From a checkpoint of a small transformer trained on Wikipedia.
Training: 288M tokens, 8796 steps.
MLP neurons of a small language model. Each row is named by its layer, matrix (down: output weights) and neuron, and shows model dimensions 256-351. Each number is 128 + 32 x the weight over its row's rms, rounded and kept within 0 to 255. Numbers have three digits each. A neuron's up and down rows have the sign that makes its largest values positive.
A block is one neuron, or neurons of one layer that tend to fire together. After each block is what it responds to, as a language model described it from the Wikipedia text at the highest values.

L12.down31:173126255129124145197158132136188151140146159161134133108090125114153165139126238117212118133111170140139104086099169140107183136108154113075109150126143115120120061163137148151092090130134062150077106134125129176134138129111108149141136180136139124104185134161108076077155111179111119108
L12.down279:114172103146148185130135144086122116129122092084120130125120136122153167176144203122099133111125151119165125116099119173130131112067135116085168109070137133175158173129123200167172140144193125118102102128105097078169145154148123054156132152195095114169160116122123112229115169191135130094
L12.down297:106157066125077099151114128185113116076166087151133133119135142192141126102152118178102144144151094123233132126146151103136157119126135091107108163104108096129122150057083135136133158060192156164100148135171106115143090126098164165142096171107118118117141102081126086079160083157141137133
L12.down919:119097094118144129168150131141135053173077127118100135086118094133121133118152163120114169192122164102172140120142109170152123065151169080156070149068049140082097074116053134110132150104173127104076104129088176097122175138092125113120097135133096156146123159093135045084116164159135093111
Mid-word subword continuations. Second word pieces right after a short opening fragment, especially after "Em" (Em-ma, Em-ir-ates, Em-ig-rant), plus table pipes and cells.

L16.down49:116152152088045076101158105154120092166129170128118188121137103128124174144177084073120095175104130181109147158132093115077206164146156177133123132090033074130139090146133119110104115145130147122057112140112153121162171124096155154143178148110129147207083162160126118111146085119126134128
L16.down177:115126105148131175148151084163109054096158181162151165179146137177155140084085016081127162112097113158104122137117119140158157154119128158063108125122071160098049077166079065119088123098146166116177199184115140154148178153117150188196124189136120099134087132105091121199130122164143062173
L16.down388:105186154141171066114128073078079175127133091174102071142101159104124117076109124094130103152116105110172154107154131138103153188134165100132170096132127139142102124181104185105110140189186170069141081102142153112162124168116050160110094122132135069098102093134139113158136135152146168119
L16.down938:158124201152088152146082142129177150122129140181160161119135153089137120156148224143160086146094162113127137117141118136173092171143107179106113136114129180112178113153150100128080143149125101135095145146085111156154148146156139132134046173126131164092086176113092114174172137129143115139
Word-opening subword fragments. Opening pieces of words split into several tokens, mostly al- and pur- (along, also, altered, purposes), plus others like minor-ity, re-ven-ge.

L12.down373:098104240105127134151108128101104143098129123137149164124106099132096079098118255169142117084191147190125174135118087122193092162177115111124083130125141153150123129112104165124122104174078116128125127122155163095129106173174089100142137113132145157118105141115106157126100141143104108153
L12.down713:120122148105127132190159131069155099090111156091105173103197076126088163074211141165107104107076141157126131096106116117134177110134137146183176144124102113142131130120153160162117119129104140160118135111085114138161082161179102158090121117127175063125082156119094144094152102142130111097
L12.down717:116132170111087153140130090117171115131172139210142112125189110119092118093137167084097098113069084178092153099128137051138104114175191114117104162078107154180165166146140132174125093194126124148175099148131114148106132114147104164129147126158216146089155151075115139137137145143113124139
L12.down797:147117113072124115117156133209110129150080171132105122114145100151177167116130089081207166112117125103162132086099108157154107128132179106134130115104142081071094108100147119114093114106176154097145170146110153112094164088103097150217123072095119138112134157152131150123119115179094145126
Partitive "of" after one. The word "of" in partitive phrases, mostly after "one" (one of the, five of which, any of his), plus weak hits on linking verbs like was/became.

L7.down888:131135061111119125131102104091116096112123090139191135159182111176119136078111038096165037158178171134098044129121124122150129139155142202116107110134111102110083127123047137178142103165111166088110157108083168149136110089061122132112119108125149195124147116134157136082095105128124179129
Additive connectives mid-sentence. Mostly also after is/was, or and after a comma, that continues a statement, plus similar words like therefore, likely, ultimately, and scattered mid-word pieces.

L12.down334:138135170123120145164153078139123145150142080166067099101110138124128132168145255112094181112092158180125137123079118175107104159173137079113118125179131146098112125157154178128150134114183112135169098115124192172069187133222111122193120082128142134166168126142173122104189133099094097112
L12.down439:151066107088113081115066117146136117120119165107135148126148085119092160091161055126099137103137112104099106113100156191150102095130168100136120092147144196131150155053122196128169112147155197065165095127141175113137195121175050129095124106092093165115118142160109129107136131115154141111
L12.down476:128178143129162146112116158099111123142157140090107144141121126169139107207012154133069116131075147065165111134148139191176124121151144129142215192155085122077085086107114171088187095139156152146154155118098117086105135121132169188117137130154102174083135101125151138107074111113130175132
L12.down511:113166113131109109163114082127132144160107120117122098159099114158081185164132149080107108139147068093085121149137140136136054177190142092121200122148103173143155077110126149074091147140148120080083105189115186123122196132113129065129111080117080095131087042111136103139106070142169105158
Person-noun endings. Final word pieces completing plural nouns for groups of people, like us-ers, research-ers, prosecut-ors, plus whole words such as members, officer, individuals; also percent signs in demographic statistics.

L16.down410:136081105132153166112102096181156111192088071118152141126160157129161182124165175180116118079148145120063151127211145132143155153140159148133198160106125123120124153183164139123114122143156161213161147118196166146144110144153125172072129057139123110160114096164070247186127146149167136132
L16.down543:147080110112136191084150097146122094162110095132174147109161166180181110104093108138136125095147104152119116084151097105173159168125124155143138137096106122138123135150135111153111109146111112136169143118170170128144079116148131151124135083182139085143088131135090119146084130155191147136
L16.down775:097083106086131146142145133141087098178119072074145116138147124110175121113126170194123098097132073103102142115156064076163180232093197116104144102078167102083177127105098123075145123120126125128152168121143135121141156115082095140116160166120114142158071073149104139145098155157134136119
L16.down868:138113138105140165097110103163140106150128094120138160142166176148155159120126117133092116084118189150033125105181096143158182164138137125135219180125109109149112127169147171134170125145149132161160131141174153140137147131165160167075137122155140150120086115194079193168111134136144166152
Table row-ending pipes. Closing pipe or semicolon delimiter at the end of a Wikipedia table row, just before the line break, e.g. "Images |", "182 |", "Pts;".

L12.down191:110134124093101125151155086190187145134121175086165181122113095174143134160158119144147109091108096142133078131132127151151066108113117151155080134134063146108128140131084082041099157129132146180118106136174100223176109113167189094117128089135172122090147180127110148110115127099120121210
L12.down586:110146094144161181076151146142051072119171132164125115116163170086109162116156090166160113173172155175135115115131095154144143172171118095163142152134081174161184131090087151149138120149123122129124125156123139086121109068171096105177112122105098073099097130114117118136111180163118103153
L12.down748:167112140139102145158147145159109110127071147093120167109154166145109115117168081171129122169136107167101135137154141135105192083170111135157173035103178137138124156140157143095156150111119143147144109173142110078173137086186081062133129145097085140091121092127052185105199188151105070134
L12.down1005:169158106144099090110162079145096069137114127157171083137125143182153085194118055133100094131121142121140093160157132088104091135110109128097140135169157161150152102126121233185157139096122112100156135170118147094118135112079092121146151153129232187116148122106162120041143162131121139175
Word-initial "al" syllable. Fires on the syllable al/Al at the start of words and names (Almodóvar, Alcatraz, alternate, altered); weaker on "under" and El.

L16.down146:123110128108122136127115087123100181137139044181077106123113092152066120078161155107131127072120150127143075096112107081153152065066199086105123182056138132148138093160084166136089126148092107114135110186128153134126170160108085131145116085171142201084123154138128107092163093090173093145
L16.down353:079108137134173081037145150168177154146114108145057129136141116103117126136121152140121152126149153160121072164133136168088156098104094053115107152135089143141185105142126147096094099098166099162093143144112117166179141045086140117149157155109107191156128147108146028113136131133107164161
L16.down817:119105169127138145112140137122145141070138184138079097112108129208143150127155129146091137167109138115141151078118101092098131124146102108145113072070075135198094124175103139153124124106158121146099118170185142128158158113129122144131173106136077129093142180085120109080119124132161213124
L16.down865:158132148134140132104108168109087132089154140089164183143159073105192127112146255186101151127067083099183130114129166113143090116085121144141156092125182137152171093099125154154193158152130150105111158128115106099112156065106140120112137161112153148137146139046128101073163131135140151100
Concrete noun heads. Fires on the head noun or final word-piece completing a noun phrase, often after "the", "a" or an adjective, as in cliffs, foundation, wall, porch, way.

L12.down197:116161050193190142112135145151119101115121145078151106148142156126135134116180052181092136111201123158137107114118164184096103119139123205070114122112099145160128109100173158141174100099149085122090176117103124110140157131171150060128134112151154157113157104188147138090157163136108150109
L12.down273:121122201176100110186096156089127133125164160142110131108116096171177156096198206155133114139105127126141074077161139074184157158142069145104070161123113198202136129176118145136149161121083110139149079185144106159112114124094129128147143121146160165118088138118112161068128176121104122085
L12.down630:109148175129173102159076149107121095133196158125086097156152139101088148123105119104159174134093196107150119138137156160111081168106092043144103156191142178138168123106138213181084133200166154122077206140186175119132137143157110133086142107155157114111172142178120081113065115174119143110
L12.down715:124127161121117157118185192056127150191149130073134226123121184086156184074132156182173114153069156089135080095126192133144107128105163121168146106111078149162169106102132099158166090155146073139100159138140138083130047113079171135129097170104117144146184137147172098101156121168119131138
Table column headers. Column-header words in wiki tables and infobox fields, above all Votes after Candidate in election results, also ±%, GF, Writer(s), Species; weakly, scattered prose word endings.

L16.down93:114109066138135107112157144134143152175101144125151111128140134106096118141112158143099152112125134098080103090097125110168186113089139125128079123091084152139126148122086136176112121107118141182164183158127146170131047136112108127068130147155124144125193117163154107100168120173139180168
L16.down171:096169157098077143070099158124148166115103156169167073128128126143102122134118134136126173123124187160156126172137090145162141135134114112157132071180147175166150166132109160189121193171086133094153120140054115181123061095118159148134093127123121141152136197145085147093161103110096121138
L16.down309:113148097123164105166187095145144072121110156134119183172160155124108137159121084175173091122148107169138132153156147181133106172203126075124213156100108108156106103159164157154121169151176175145170138116163185127167140086118093168155164160102159133166137181158126171159125112119155162109
L16.down589:122156065090105127117081153136127110126129117109152141110161085143122184174125113105141140070148118103130117140152130089125155139090052106189057099127056136133071108160062156113095171130095155129163130209138140134094133142126094101122135102177161188117178173142130104099134087141123109112
Table and list formatting. Separator and whitespace tokens in structured Wikipedia data: the indented line before the second team's goalscorers in match reports, and header cells like "% |", "Total", "Record".

L12.down58:102130188192104106141072147119118108155107127146110118096172138104147129194083206167114157160054207095117160092131129146179117145150116116090166134104098182164150205116172204150149148156115137088092091165073165115133098037105130116100117144124107160180114118121136129114097139123094152139
L12.down568:129137086129178153131102153118134146160142094105160098144064139159098126150158152122128079144086142126122094134112097149111143173184157202121086119140149145172145151127095100130078162157112147147113110156140094074136153119082093131149167056136098163078136078104099110133121106087074114087
L12.down992:115168203165133105141085135099112059135133063170115164134111150136083132155115246100183131130102142132110102074191149089093168098086127134128152093113113120099157139160127149102138070095174110147093158080125119047160144144125137092224157117129076108103154134124139169091079148113088105130
L12.down1009:133095166165150160127122081122102117127077082097146128116102121168169108138088252163098127112138189132187156104177134102147083092125185108114114143091156154158050159162163175128134205123127149131089145120098141139120080149110161138118091204106138163080050143130113088141115115128127109112
Noun-completing word pieces. Final pieces or whole words completing a noun, often abstract and followed by "of", like recruit-ment, cour-age, absence, length.

L16.down328:099123108161134094088108107205094131101176111129142148142119144089116114092105229153134149135176141099128125060098114128085098153125167118091123109079130169095167121098114125145144148111103169112183140138138134125120153079128129129176178186101138155151128148105102172110128128120137154095
L16.down361:135146165126103121162124088127117108157092118154136098159094077159193115137103176071164144109090100166172175126061125125111107141160095092124129152104099167113067148142128075160144097133113191128165122105156165157145149043090148125101156115191180155133104111103077111113101122104114128080
L16.down421:191118202110099128144118156139089134095128170118133158159137149164167104084126203119093131128085146174078101103143107125058176121140094121138119098108165140146122154154151102158115120083130119176077087133138109178131127133080176084140136134103101131105096067094115139123102120151118173086
L16.down957:141116158113139131145120123175126124121168195140110152128133155084133115141110255166115152112141173099145161084150148105123112189115144117099126086091119167138138096102145117173157198083145163149127133202139101106063144114137145166135117099073082151073167135168101157116131109139130190064
Naming and list connectors. Words that introduce a name or a next list item, e.g. called, known as, literally, nicknamed, now officially, and commas or and in lists.

L16.down51:125097056139111137138160123073114128095155119100206127109121081183171113127143120167163161100147098108121133124177107144160137120130093110069118071139168143076118142142109147060129148194124092139099132128208097137118102114159081105125123082164093090152099119129145146103198119124148157170
L16.down366:084143101185168146217075102169109139081141088137124166111132115121089143109121110156108139106161131191190146121085153155142135090103120143054143139112105138095169131120143112156144130123062146152139143154108128129140113153117155132106138113119117153144125071104114148096139139153123136130
L16.down582:152176201180143124157094161113145204135070137130138096133116155145124124156159197162123103086107057076159133168131176146145154068122150149143130070141171116118148102147151160097115097132163116150122081105145130088177126118163142120108096092186103140137149101146118136091081153167102110152
L16.down612:115172088123207127121122098089128134118114146146156147140135064152164142107135129172114131131146126086160122189169066184113143132113151109122137155137068100101119162099130187121183118105134108164098141147133144114172116116124070144145144102183137128119128123105194145142101068137087098118
Auxiliaries and possessives after subjects. Auxiliary verbs (was, were, been, had) right after a long subject phrase, expecting a participle; also possessives his/their, and word-start pieces like en.

L7.down923:174098167109050108117165072110105108113168113121133154110179108175134166130127163097150113135161171128097112130141122138192114125117146142092110160138150101148151155166038139124126141154115131100193101105167098145179037101127156120118153147111157126096154161143133107125103082119167104154
Clause-joining after comma. Function tokens opening a new clause or list item right after a comma or period, mostly "and", also "to", opening quotes, "I".

L7.down424:140129180069096122074123159161123095168102131124092152105139141113182197095082244146142133179099090116173147114100109162088087157132182057132116135163122156161048145098107130109103127157102177126108074124129132150117091070151131191062180087146098118127095118095172102113133061116117092142
Subject pronouns as sentence subjects. Subject pronouns (They, He, It, he) opening a clause, usually right after a period or "that/where", naming an earlier entity; also plural -s endings.

L12.down29:112140159144193185125176114098151217106212149192073120183126104128126119108152124069079131183114129178147116138138128138095142145155119069082187131133109120118143130161147066111100118117181112116155097103142112121164153140131152149113142082086128099081142208125099127132160112164076115072
L12.down185:137130102097142139140126100113136106122131134169116131089113108095082135104102132102085111112223136170076094099175131142149116187157110084178142158157083176086146121146164097139102135188144139088079144133232154170111086153167069147142125117106128120160076157098106104017145137163110146103
L12.down668:192141156162115114155119115046162115165090088165111166166146139161085174164137255137160109157145137106142116118117110136072167186117081137143107140136138155145137129093117105116122111135148157117157112100083081117126136170115125091145123086084113122149095127169098139103149117195101202148
L12.down988:167184182157158153131093125087140132152077143144155113186131167102099142081113252137127179171150126132151095148125143113155134139153074154103161139123136137099108084170154137124154137157117132184091100142178169106072190156198090137196153158106150117165126151135123047089152104128146156104
List item separators. Commas and conjunctions (and, or, &) that come right after an item in a list or coordinated pair, such as "novels, and" or "Naresuan and Mingyi".

L16.down116:155142189124155156150125120140136145135132133140166126147095153140141126136099158164173099107081204098123141108113146184143080116147177152154183197148144143111128090138143145150140054169169158084165119160057107124100218084092120103077130084157122165186093092155135122205132142058126085109
L16.down433:095097108067097089145088133137064100173137096156149139119180122097105129115151199130183142163142102107167132129121160125095114103082161155158135047112151166128117218139151130095140127172119118100099148135094113102107111098116092104122126163155102133108160120141126092142121085119118146086
L16.down548:129100177105081122118128089120139122195111228155171117158126153134105147086099138161192136160139167141108095112151153113157141129115102083102121084135107158070109097154106081082142122133177117141178166102117190140207190074164138136125117118077113100154146144099094079112165088107121145166
L16.down923:122093170077065157123133129139102085125102191121119123114136153101141106053124186155084107082140141147124129087118164134179146142160105114123139102148175178119185082149132113145111139071184157114167180103090144141176152092144129138128092118120094083195160100127153111086146105075173136161
Plural sentence subjects. Tokens that complete a plural or group subject before its verb, such as the plural -s in doctors and nominees, they, people, and joining two names.